Weights of a small GPT-style language model, trained from scratch on English Wikipedia.
Training: a variant of Adam for these matrices, 1263M tokens, 9636 steps.
MLP neurons of a small language model. Each row is named by its layer, matrix (gate and up: input weights) and neuron, and shows model dimensions 0-127. Each number is 500 + 25 x the weight over its row's rms, rounded and kept within 0 to 999. Numbers have three digits each. A neuron's up and down rows have the sign that makes its largest values positive.
A block is one neuron, or neurons of one layer that tend to fire together. Before each block is what it responds to, as a language model described it from the Wikipedia text at the highest values.

Digits after thousands comma
L7.gate141:506508490533474507485513483473500516509476494496516523462508502496485535461504462466459450490501524488502524517475499513493526511489491529488492479482467535527473514435467556476526475508472555485498488548480522534542498500489516476508510536494531464486501522538511486539494535507494496465481504494478452443469527517496482512513508546490535535547505498543526501500545475512527473463523
L7.up141:510494522446483523469480532462414500516488496488498495508507540519469407501500510507486517506473545478502457492505515497473525518501501518510523484484480543468490502519483479497503477438550495494466454502514491495506494521470511499475521509529504478528516502520558509489497473465498479483474463496482509507528533541479466505483501514464471546463499448519577517499497448505512483526443
L7.gate522:483510480512535497466456497478454497459511498444487484515484486503441507452508500479529483532510470495516537501514493509506495471478501494471528454481519515534525475507494556486516519508558511464475489530521515501489525507467510524442475526481484472522510454496519489504489522524454466445479502481506454560518509479470501470512507524479545506506457513513521525542538484519472503516497
L7.up522:485553476533514499431464481512523471519504508496500549486524484505542489474499512469472500548565455468510520467515544515506509480500478484482504506499496514483482484459473504488515479480493548475465508483498515465454488509530503502519522506536470509526440483514500529479498491482516489504478539509514467480480466489515489528507546476502491489509485517489515492480492531482493545484494
L7.gate767:485469481475468490512504508505526491553501490453538477525487533493531544461513552501472498451509490512523490473473482470480483505536490473470549542486524512485485506550515481517527450554533489511493453495537492542506531486532447494502492530459518499489497497512499489456511530511502481491450505514500486516468510506520532510498499476515498475491448476461529525513461467501478470494521
L7.up767:480497531468491500482524519456538460502477488479524485437453534542522490488554480467483526483519501462504540514490512509494528536466516523517536465460478522497524477515508493486545520521510519504459485496533504494478513508476477503449450522474502527523500514507494468515558496536522492485467488490512468489496537571492483489506456514498494519514520486519566480500523541468553472483524
L7.gate922:486491483540501470502475479491518440491503476492473479468495548507460497509507476541497522518503503535544503493484483525500533472495493507520499498512466515514517486558458480558455507534531511477476511491512488464495523518495542527492527543520533516479535500493494480451502496521537499522431517512505515520459484504469491531516521520512494503489475529463542493473481510505445451507496
L7.up922:463524527527470477522491469494492487528496460481528470516522523516499515470505510467465470470501511518524511511504498512484515482542500490482568518495519520504520505458526477512494515441510472527488490518501497529504550487506528500492457473498507513556478501534516518543528524485480443545481539503531490434456511541503476473453502505457499494530518474530535550516494465501470515484470

Word-initial consonant fragments
L6.gate535:497479493507480510483481522489520504475465480505497495511515492490526504520487510493529506486491467557528522482503486529506512521490502507460491467494513493472508517463506527491531487490502520490508506491459495492517528529505534480509533484484491474506506516522474498461437499492480472498519484474465513536495490467521516505539468507501524513537497477515465443482446522514497514502487
L6.up535:444465531528484482481483479537484498455489459489552483480512501485527506484504488525483499493493490482542525491521515502472524497471510491500474493523527503541499493473488498514485527532532507516472519515509518476480536532534497489523496468488505483484497508576510451516518502511522471506489485512522494527506493529518470464498466485510502537508508487512497477499447488504485487501533
L6.gate920:464486458480497497519471520518537523488510525484481493507513503502505509513482491544531473475536514503494500487457524488465548502495502520480518520469494496487528510522482531502524496477518493524488540466507505474533508502515456478502494503490562492512478504513508489518502507548513559496527479486532494527514481475470478499501519441499467512432458469462560488491498544532554480563508
L6.up920:491561480566553492545483483522495525487516482473498510522457497471519548486483511507491531486502490499516499490512513479469529518514486473466527500501472517482536510486438472464497525436468505489486468457490468497476521483508531521460548516505460537542488560492506503498447505525521495485527534528484510448499529495471528478473494513491518533498527485471501534512476489487502488477518

Name-completing word pieces
L5.gate424:509483468527522490484478458529515523465478462516547513511491503508474492533504549532508458510531471499516443459533501534472489534514474517499502535539520508499542484539511487492488477521513461489521530494486518505487503474484501481493514546524540515517510475471455476515513554472511511426536497520474459453502504471504527517508449530484516504549500503528491488494490465476476522488514
L5.up424:520524461518498460450481475486513539502493491489517469463467532465503496470474497497509494494451495462513505488498445496499481495491471531470499568532507485478489509469452486507483453481443527490518510502520564543511525491516530507480515523521513490470484541536518562509516480510540525511516536458501523553444472507520463447504548486517541514478500507492467503497506511489482487528457
L5.gate491:512481495532493524501536508483519514507491506490520523484530489561508509447490522502502547545509501487500484482505488510504484520492500477504528529512488465461532484501534554457537503481485517469520480501454464534513506469497485527475519515495457517528513522505510504477455513524530490461530518536459491479480485469512481496511481515480549498522507510516519518544537503469489501520489
L5.up491:500513540517537536517496523476532529501509446514457507518462498488491481427506530529461527453526556485515521508473487511481528542532499478536510510570530482503471513503491481507525490534546442496473497433516481475498522506490528535494494527494489472493471448519486509522483500501506538458495500494486502508511464511503474532464477533463514494496464538507477483471548520478471494505503
L5.gate510:499542461532527491482524542487563512518503489471534497488492517494511488483502505527481502525507487478481514542532472508495492528478468474474489513513499503479505531538494501480534474494473500521503536547534472508486492500482528530502495529549502475489483512472475518518503442550503495499552497480522527546434477541453489476494489508488537505486521467496495514531535517488491536533506
L5.up510:502496511502515450513458492450476497513505504495497451527515443511468538513496500467475470534541489486491437492498439479484455461495482535494509482466523518479468493535474463498510485498478478492493532482517491476510556487520525504563474532533485534516527479517466515497485529487523489496501471510451503524497536507528505500517534510492556496529454497480513523523478479494485502483522
L5.gate758:466535476525563481484489465477493440475477488462532498495496511514514492496502505505456476473534504487512479484562477512474489465528447516505526491521521528482481484504521500451508524499503525501522473475459509520468530470478526540506494529510476477507516520526514486530519464517466514483545504495496475531483474504485484497509523509459520482538528533466499507532524487453476517524468
L5.up758:472513477527519508555513445534486565499475490474523511512502494519534494479517474481478494523500475496519514516489458560458488516453457509495546529503528510507538533479522514476479508515463489474448474557548495537514514468458464508472471502487551519543475477503464504499494512483479521502525512562482547510515497471485488534504474495509524484486503521492537470502493504487529454473479
L5.gate760:468464506473513448485473469506490518510507456471520496551492515511441539498497507477466531508502484486481463486494510487459443494490472466492515516517532493517500515483461446503504500514510540496514523504488502479563502439498513553500479525518479500490505540514513515516499490450492534486471534490515521504498541469464545477516492480496529491515496491488502491495489511493517522512484
L5.up760:518502487515508505486471509522533542485498514548499499518488499447493503459499491480493522501502550512533488449526467508523490529535492533519500533499491506517490537539453442522495480473526542483483508506490469505514507528478487506483484491519496490533513542538494525507495484449520514465481541535522560516537530486523544491506526487520491491476513458471480546522504486520515501534516
L5.gate849:517504474517498501466519471520480509485510519500466480489470529516503506515523506458510499484463521527519517488475495497516496517492465509499481487527469523483501513511474485465503462531516493464527508540500484549549496473508486569535501542523493483499541551500499522483523491512501516504478505485492518471527529511524506512492507468506470483499505475488504507505491510480468514535518
L5.up849:466471485516507497514478482515456505474515454489516455521478470499504496486475466539496484527526480462499487538484519543478531514472495560500522504481491456499502538512515497517504481547478451490508517477526532504522468520518485517486520506515510490527487484527464474499510494492504521508483505468510476467441563517528497491569476478534521503526507533481504475490480490479449519486513
L5.gate916:504501500474523476514455534561537481511523504531456469507507471528521505502511532492513502527527497543495455476502522499499488517507481501501533467520578487506505478492468522503534481530496524475505513477524495477478491504478509504532511493506449501525529523481512481505479496497494507498491513490504521560489454490494492462522521509490482529538486488467460480514458521517492448483511
L5.up916:484534479492522511521488488519540510476478543461491521520545433479473465483485528525488502529499504482456455526474491469485504507516505504550495496512463475514480487492476471476520515480502508528527462503502464512500506504470488494499472514461501542564501550497526504453494469469513459485443493506516532538469502570471534488524500508499535499532517497473494511519480490514557493434511
L5.gate1055:505493469485491535458483507457458446492459466464487466493509535454439506471498502485501460524518506478522502517492513461509506486532500508475566485540522510504524534486529470507464487493475513508482505478502504514500495545455502490489521498523477465468533502502528477502502478538532513499540503438508536525489513498502537475488494517497550472505525526485487500564493518487497552466545
L5.up1055:517501479492509466509438499497484463555461523505486534488518555509495524502530491475519466511502506508504434512575492520529521462501486518494479531507518498461484488501436491493505521534490482509503476527498504526482525515449524518515498518493477512486510522508480515492496536519521512498524495434491510499510509494493516493528461510543506476496512496498466481483496523470509463536532

Reporting and labeling verbs
L7.gate576:494479503527532512505532567521534503504502468499514545503481484529533497483491488495518482556470530497494505506513523494514495478516497527505489480501515507507455491457488518466478509497492488480502505512476484499524524497462509503497492526458510493543490511521463520496493492518500518450544521514513543527469467491502508502525521557519465463491481492477508505537493534515505477475456
L7.up576:455518513538514471502494515484489533513484521530472515528501459499509520491504536524536551506496568491544512471452533500476484498532501547549499496500508526475522540485524485497525494517470515534513508508511518469519477551507511507510488466470522536488505515521499457494532473499504472515471506500516501530522464507515484516436494560511506516534525538446515527501481491519484484534499
L7.gate815:525470495491544516496525512526474490520511521535435521511476514482503526480487516514521512526527508466501486525485485510502528496478502470500484464500510493453524497477545503488493509469498468498475486503546467516525486501504512492490508548476540477489541523469486488509498473502452531478462505513505532540512508512490520514501528538489496472510491489495470473515492490510532471503440
L7.up815:487474508525524458533525517561498549502517494471495520522487554549472503499473498495522487526489489480502449538517522479532533537503500508500536505488523518486477494504487478499478503492486440483542528505495504485491540496508512492525552498483486483483491511518469504517463517461516487436435510479473476501514534486508529513467507480531530487476454477524543508513503513513496515508505
L7.gate1137:480522466482510518485472517525521510486481462507502511511498494525546514450461499508560517484457479468487493499499494524522474499529474551454504529451522508528513472475530480499511481526522513511527520501474509497523529524480490489538463492520495522493485441477518471545477465524447494489511482481545473519498523482488510518508502549535489472484494522477496457510512498492489483496491
L7.up1137:477517465493528491519519534474504471507491492500518445527495486466522483493478500462495469500465505474516477471464506505530512444480489512505493490510483527515496515513500476478577493483487511516460483565480492502503551526520517483527487460503494515484483559499503537553479497472486534497520514506528492533481489539472502509459501532522509453451491528484512520529506453498467488522507
L7.gate1149:515556522503493508529572530518521513470520516524469511529516512533515508510471526530542485512475510497469497517499472482507479498499498503468448480509512507489495532489498474479525484475492484479493530486531513530530491485531529502518500509517448526497534499460490528515510509508444515506494526520499503515494562505510491502514532525502468511474475493532489490483531456537526526525453
L7.up1149:557474544503498501504527499511562546495502478484467467495491533462468492475494531505514493513523495482536526477508561520495510566503498527498543491522544479502479466458525488489415523495502475473492576498497542479491534478538527504539447484528458514493485475478481458481559437522539523502475486470477530515514472506495509527441512536434507505486463522518427467537501507516512494478475

First-name endings
L7.gate222:495504462485507545491499499470515482493462534457465513474485508508457504473516474488482494507486546440482525511501481495517505509501500505488538480548526495491506491494480457487547472479456514490479498502519481493523542500516551544472514516540489481504506503507466456495496491517467549468518508518497548516485494499540508436468505539501522505499516481486447493507493482507468534512500
L7.up222:437475493457480535446502472529495518474488498550501497481511517486485498478507488507528482537517467519545504473545474518499487467425478503525527491523496538516469524461506505465484471489501485541498505515487541500481532480472508513504505513507504485480520439501464509495468495497549476474512517512465575479560455528513498473551467472468516453503495496529541525456495537501534529515519
L7.gate290:472468498497530513526499577497474500510493501505476505465508503473506504493488543557509490500502554465479475522491510524502459518518507505492485484535522500479503536508470492466517480520484486465508506462507513491523492471512539557513482495506468457488561520490460494494447490543497527500497439482515514537556543503511522530485505504481464455493480564451439495516490505485459497522471
L7.up290:479489513486496503477478511492538514515445495501468485504504533488509497510503490545468516522482521511517471513525482478510490443444513487500481452486521531549480540500525512497525494524524456498519494474494515494460488510527511489472468487520491514508540447527524529480505482459567474468527537492497498508527504494519502476453520454495486470535534512531525486484508512467475507502465
L7.gate356:474532472513533469490493514466510524489497493490514479498491501521501460461490527492476510510523508507474507520500520476488510499515459522523522501547550497497565542480495518484494453544470520480519516458473470512484517498491473564499535543517502455510503507551484461462441516531538503515481524507501542491536472496540483496483504486489522555497495505492497478523497441502462509521535
L7.up356:484533471522522522474547483456534497480502467530471447504495485520568548509488509492532506495481510498455525539489509511495427506475504520522524456513530495504467512477468501523492495524520495496462473492499486515531498506471477487474499521530513494498528481494502521472457457523517510475501500485528550493439518485467504515529505453482512508501504461497537511515533495528444490475480
L7.gate468:498539518528529537487531488491501510506527489491466499520508488521482499514514515468462524488455529539520522522482497522500441510475515469520516505500488489480507514517485483516507489467485484487482484491483513504504492484491525506480502555499508498547525450482533488476523454473477500468499507472510474493505509506500502490517504489526498498490507509491521576536490450496498541488526
L7.up468:454514484519557503546504522472492522529487458452508474519468531498518494493511520498482477469479488467480478536502469472484522497509472525494475488478470502494528546478443469513517484529438503470455469515469537509453500489537486495488512462495526524522479494522474465527488514514539544520508507537493549531446448508540515476521515467445565504493504478498480516551492489493483489501478

Predictive function words
L5.gate106:492508472496486474478501496487502525493460461498503486502436463511532511489474465500477455520497451526486502532499475462519467500513507558477535539479489523486531494482471526503515517467475500494539494531521476517466529471505497559531483506466518516497500506488493492558473501540447514475503489491494537460535451511511534510505492533481492474520467497486484472478502468474471456496552
L5.up106:514492481494520539512440540542491470487448477581545503511454513501505507541468482517496504489497497481512495495470495478452506472460529506514496507493491547519528496490522535523451515504507503534497504530516507482484462527526516521477472506499496530471489493487490500480505474485489493498538452503507519532451518514572470515462531506470526520525521511495463501526512515500510533495520
L5.gate241:507503499447481482459506521496523496455495526482505518501506492512511503500466478512483520521517514496493500500495469509510524521485439520498527472500506523494526467484452519443513505492494559491513472519456512522502503493496497526512491502513483480484510476458457507504456433532467504452511530509453457515487511531534439500450523504499542501488513520509509467518490467459454487588493
L5.up241:472548447507494463480503450523495490486518521555509512483516507536520510528505459530506537498510529529510518510500511496484542521556478523526493500503516463478557494465474513481459502492512535504537518481478475500545459486529521511505525497513517545511511477503495473465499492502518515476502491487501519473518516515535497526444519543504466446509467457500440472482476521505436515513495
L5.gate611:475506476544476496478529495507475528468474469511479506534484505482506535536505514484513508521508476561470467486505483505504481486517511509471523512464502517491525503456490515481502473463465487438523487489551461546503508520516510531491444518489523524492545501503478488499443496496494542521520492503568488508504471461478505514502467499503475467512465500505545520471493511521503458494467
L5.up611:464543503519551498531522493540502490492478491530497502525444525463469492479470494501504495465528475491476477510522516504513459533547514504513486503490473492495527543472483502517480516480491513417445502512553513516522527566462514473514477543476526482539470479499516501511497471488523498522523485494518507499516485499529512497491459539468480465534498432505459478494487537520525493519534
L5.gate626:502522525451498466505532496491474555505465525463457474450433508539489489496499499512507491500499461513463502512498512526485503488483479487482499553505502473472493501504483508488510504525498475475519557548473498504550537492482542535507445491513511484504507475486495512528490504516460520491517485462487483488556454509525517473461484472481510510480464470451471440540484482507456487543485
L5.up626:486506525485518448488561498528473523498481511485483512471463494479483486514526514516495500510494484517486493497484511490516508491484500541535505517478518517505509504475486496481506490531491551470555469503495518522506502546485522471464500511484513510487504519449485542521440513523462487491507515500496516465540486509510523493506500533521463496483453539465483466506500456469506479480461
L5.gate633:538503518522561483481527505502526483481480449523509485511513466530477536441468554544524524494503465493543486498518453514494544510501473473535519460489495566470533489525509497466556537498479469487502488489485485538515534519460529489501520449486482477513557480508471488479501468486508476463489512493489482534524508557457477464513469503537503528540495449489470482516531494472470481478485
L5.up633:468522492490513517498488500517464490469509500477472503547467481501488453495514532486525494478493540464492520495502479485481474440500509516518476503508530514485461555447530520474492534523457503482482509540527521503498484531534523500504471461524503511517521507534460491501493504528444496482463549509504500523498489485493495536479481461503515510513523536476509482494492513471522488510479
L5.gate976:456530489522558478499479529505527460497471486477522495536512476523500498460478507505533473503516522500478462464495555519459510475472515539497477500485511497536503567495472498481493513527493464484545536484526467484549498483507517492512497490474497554489482451503505495493490507474482500490469513495466493528510571521493522529526511520504496463461472502481502495482460479475435484475541
L5.up976:465510500547468478510499494476503487505482473460492500553506508554532516481500541493505509541463509560458484524499469547487487521493500503546478528493520513494486539503521505512528476521508495494517499503505518477555550471481513527539524512509488509499449435503486538452472492529561511491500529529489524530528511521516473535541494555507495489508507502514496488486521447522505494525459
L5.gate1067:505510500519489489507526499546469463511534490493509505488510505529552519493481531498553516508516513501520458528505472520501494512490458548522497522531484528532504489506524485465496498480506535534501536497484465539558527515500527531465529513510534491455489493520472505544489495539445496506521502481527539489532506512480501543464539515517521506530465507445503468509485471477474492478503
L5.up1067:489479530561502490485501540511504483517504470505508485505476530476496498502479495462481478541510500449439495488510529526483475456517510517527569525480543511497480551494549502492503539482522486471502494498481515474523549530516468508490512527424462532506536501511547522540514471530486512476473477512487529505487544505454521509470493509506507475518470484441515517481530541495515490474462
L5.gate1173:516464484456472504474502465528497486502495488487476513464514478504509501565508484514508480467442532462494473475491497533531475522503475493483461505502503553447480492489499492525491474457450504478488471501511486465477527498523520540472482505517512496529498479471462468488510532537498469472479526531476505487558468480501504529525483487455482491512513532495482491533460477504521530493455
L5.up1173:526494504483489504551507491486520490522493510541482506505505481509523484468452526506513460466497527522499470477512523502532551495551495519516533504467448488463478492490482477510466493504515475524500546484481500471516529510512508512495481496490516502516546480465491482516525497533509481526486468523528457495500503508519491504505524497494487458552491538498486449539501474499493475501475

First-name completions
L6.gate470:507519470514553523529464486467538502488469482516507496523501523509476549488489502492507534517506512487500518492499476492557466549495427504512481501498504511461509530491489501463537501481493507486495487522467457526505519504492515506468475545515488447507540544514447506453480503504513490515511509505502497506503477471522479509534486535539547464515506487522509501503488524511482512544480
L6.up470:463517493497496504543496512479505495512497502483480539464554436525511518502511465474487506500544495471523530490506470527470504521486463508465518531506504511527504482530537485435506493448495458462485494477462495523486530490502478502512498552536492501509478522484512495492515499510543506538508523509456503517476489498506479503476459472462551492534515501504484538478513498437480493508551
L6.gate710:523469492526557483459484499484540471498510495479466545504491490504467499467474527477458505515492519485544530465444484497537514469502497500510459546539557533432492474504543437474488467487481504479501475428477506498527500486495506548445474534515503512517474503492490528480464524522488496500517466513457482538497514515516530511518507513497513490505500458519443519495476505510567449492522
L6.up710:471489495464504487521510501508511504473487526518495477470472467519523537528492484497514542518489480547526517487528494526467453523516492541511544515535521488484511517531476489518489483475457488511478505529518470553505491467495502502500534507535530509460500493485513510501480557472486490537486512526536502511480493533473512529521491517507507500477547578503511517524515487493511502558549

Critic quote verbs
L6.gate428:490526500513513462466508500516494520480452514511499529516494526528498475488451496506475498490499452533484506540562527521481520471515497533473468534466504492478532510482494479477549526475489503492484528554468463508498492500501497513530441455486523514477548491481464513513487501507458522495466504476508516548528489472473496525486527550534477534532540501524480487513457532494489486584515
L6.up428:451502496518460499492488506482441502530476466514513504531494475445515494475465567522483503489509545495484499504516516514485511508504523486519499496522485501446506544497491455459527499488466481530482507520503506537516490516557463468535522434465490545500514471488511504491465484514489504507505521450481527484469502470524464525476523549454483504496478544518492476495442489456488528516451
L6.gate517:503507539508500472461496507472510472455473528468540530516459500494482460433501508537514502483489505533497515514477519465505514528485506531518470503498510505476516528534513527493535529508504456496488489477501461517526480460503499543551451485425517492434526467511515459510490494534475448504499535507533487492515536470481509524498490517468515498497476507455542475521510491478478470466542
L6.up517:516478446522490496529473509467461479476499470524496491522498491507503495483573505515462501496511484494494533454543462526565503521495510487492498534449542511480484497516488496509510511486481507510519529470558443481567506497497545502521506536520532496474509511493489523489467488504519501479440497514520522514504487546487515475445494492515492531501531516524506504547442524520516502517508

Mid-word and mid-number fragments
L5.gate88:519489476508521509513530513510444520475535470478510504511477529516480514501495495501496509520465480497477478515515511494563519496520480482513486493508484483494527504473496506510537488536540470509486489507483503559521463500527498520511502486503516470485509504518469518494519449497510513463506447511511545467532481521490556484495498516497494465489450492512482526483473487511467473513483
L5.up88:516496520498496535554513531516534494472534526514522510525540515468503501493501499497526495479489518489474505478475484491519524503466486478501499489480503453505497530525535491483493519508524518539483507482449497519549543515490503535487522483496530500503512462507539525457485496511504491513534477531470488482501492485456445468509521532496462517506469501503493519464534455542477504505519
L5.gate504:509529535510516454492535517512514512511535500521531525524529523498500463481501548495470499422481509510505506496482467505481474506508499531445484486497518529509479497517494473503536477469470510496461499466504490467472510482494524552513500503514490507511525487472491458563469541499502503494509477499520448519503511516487517494451494510521544488524466524472465504535448508450525474513464
L5.up504:474540549512511484494496521511514508525491508523524519509499467460501498498502483486510521478524514494516536497506447531483512491523499487523442524497453564474520488474467532465519525486487439529464547512444549480499532515502497485488533457505511523549518519456480458530478493498499491486515492498487481466511482532529503531455466530481529544482509523517527544502489508493464506545488
L5.gate554:508501456538481496479520553494542501479452509476475503532430498497528472504522464563496465521527514478508532512506508489490467513477482497499521509469548497547509481507466515513505498470522500505538515460525517490520511460489472529487480495546512506515484550487535513511451504478516475494503472520485503531470490531505506489498446480539502503524495474494489488479501530485452502537510
L5.up554:502486478523491472475466531523490502528477462489508448523528496466528486526515521537483474525444476475492505481569515507488507497492508451491495490478487464486552497483520500518507454476498503491485480493530510459486502489488461509451503498518489520522498500556498482509478491504512503483472494453525502489515496506459523484517463455482498496503492496475515527514482501489509547486449
L5.gate555:505503481476483473509499505489519481450544473466534508495521496530454498493514520492502496516488502502538467523501505501521468505513485548557518487514522479514461534503473532503501526508488466483515475472483493501494521463503468522501439531539501492522510535488511488495464516489507452535513465497450503510474481517521519489502497474451517468536505484530498495505496510483514522522482
L5.up555:498516496515509504504552504487502528532505507472510507500491498484492518487486478509484492515496483547517496482505543553510535455479474527502510503526527539533526482528491474491438530547535501495540524493468509464532474481508492510524491468508465497497488490527477500482518505478485468525536489525529516525472521499487479539504528527478508503497502471491544485485520506540479506512498
L5.gate701:494460474590479520440446509460489528519514493503525498493508517518507495461500521494526529493460483477543460527493508569499499497526511484523532486482520504512466505500476495483482501526518444519495506489516469490475517509550522534494518493488484542496497479500505501455491525513500507514503464493499529512516518518495449464502484516478496511482514498496486451502490517526489546520493
L5.up701:494498488505493463464506487481519464522531496470470535508521430479517479414504448471507497490500508498509493460476487491533490490499494494487491511531464518503490503537518497526533483486469534500504514501513513498517525502495511497464462512513525482503470502462549534523582533497491457495511491451542494503484449519497517486496470476454523504535494483494556459456499484502452497478499
L5.gate729:493489502492534510476465471483528471493532470492498498531471512534486523496513494501486522509454480513492496531533497512456491511507452491505565469519568558495497525542488475452509496505525488471534467507521446480506513481463504514529520492560462510564475476519449469500492476540479502522534481511531519488530505487536503471537439503498504472488499467486490456527486499512458443525541
L5.up729:461514550493509506488472480520465491532518449494503485504509496510470505490524487536519457493502500493485525513550505531472553466449475519517554514534526528477502494529479494476510529464550479517493535516514507501518468483525490489476518494496488515530546557523449504516474490498500512549519464519549485520477498516563507457512467467537499497443508473527501466499463518516433514490494
L5.gate879:525478472479446480502509504511458476501448488538515503532526506529503458521483476495523457517516471518516492501514509518514509499516497525465510490469498552544525479506457488486528510509500473498522551491498457477502479517528523520494523473539510475549517487472468466495472471528479462488463472518493463502531520508473523512496504501472494512533522532517442473523477529480500499508540
L5.up879:484520548517540490508488529509491501508490470470526523486503470505549519506530486490527502535469530497487460516516538507522560523501496510526535481489519495457490513509528478522538457545511467535507535491511482521500502493484473535479522495513468510498495478500465479506472506528492480495478519478539495509504508520534520514503532560513527491493482498496491506488494519510479500493510
L5.gate1166:427484529509502493523521521484515503518502516465504509492466503468506522459514459497499460504505485494501541465491500508490507538488463522512508482510497509498503484493503504485509511544519505444522470522503460509492545481488512552487502534490485503475530535519484486511487479509524483476465483480525478496451511492471506502539497517468488514455484458430503492513518489482499508491476
L5.up1166:531542540507515468429522483422518485540514500484490487512520503496533454504475467508465522486514500538496488531509470539497517458497508483489493497451486493499522441556471557506505511495500490504459510494533521502478511501500517459520469485551498496478457475549483471514497496460512475531487505520513521457549493506497516434487511472513483519511484495525485487517494513487444484502489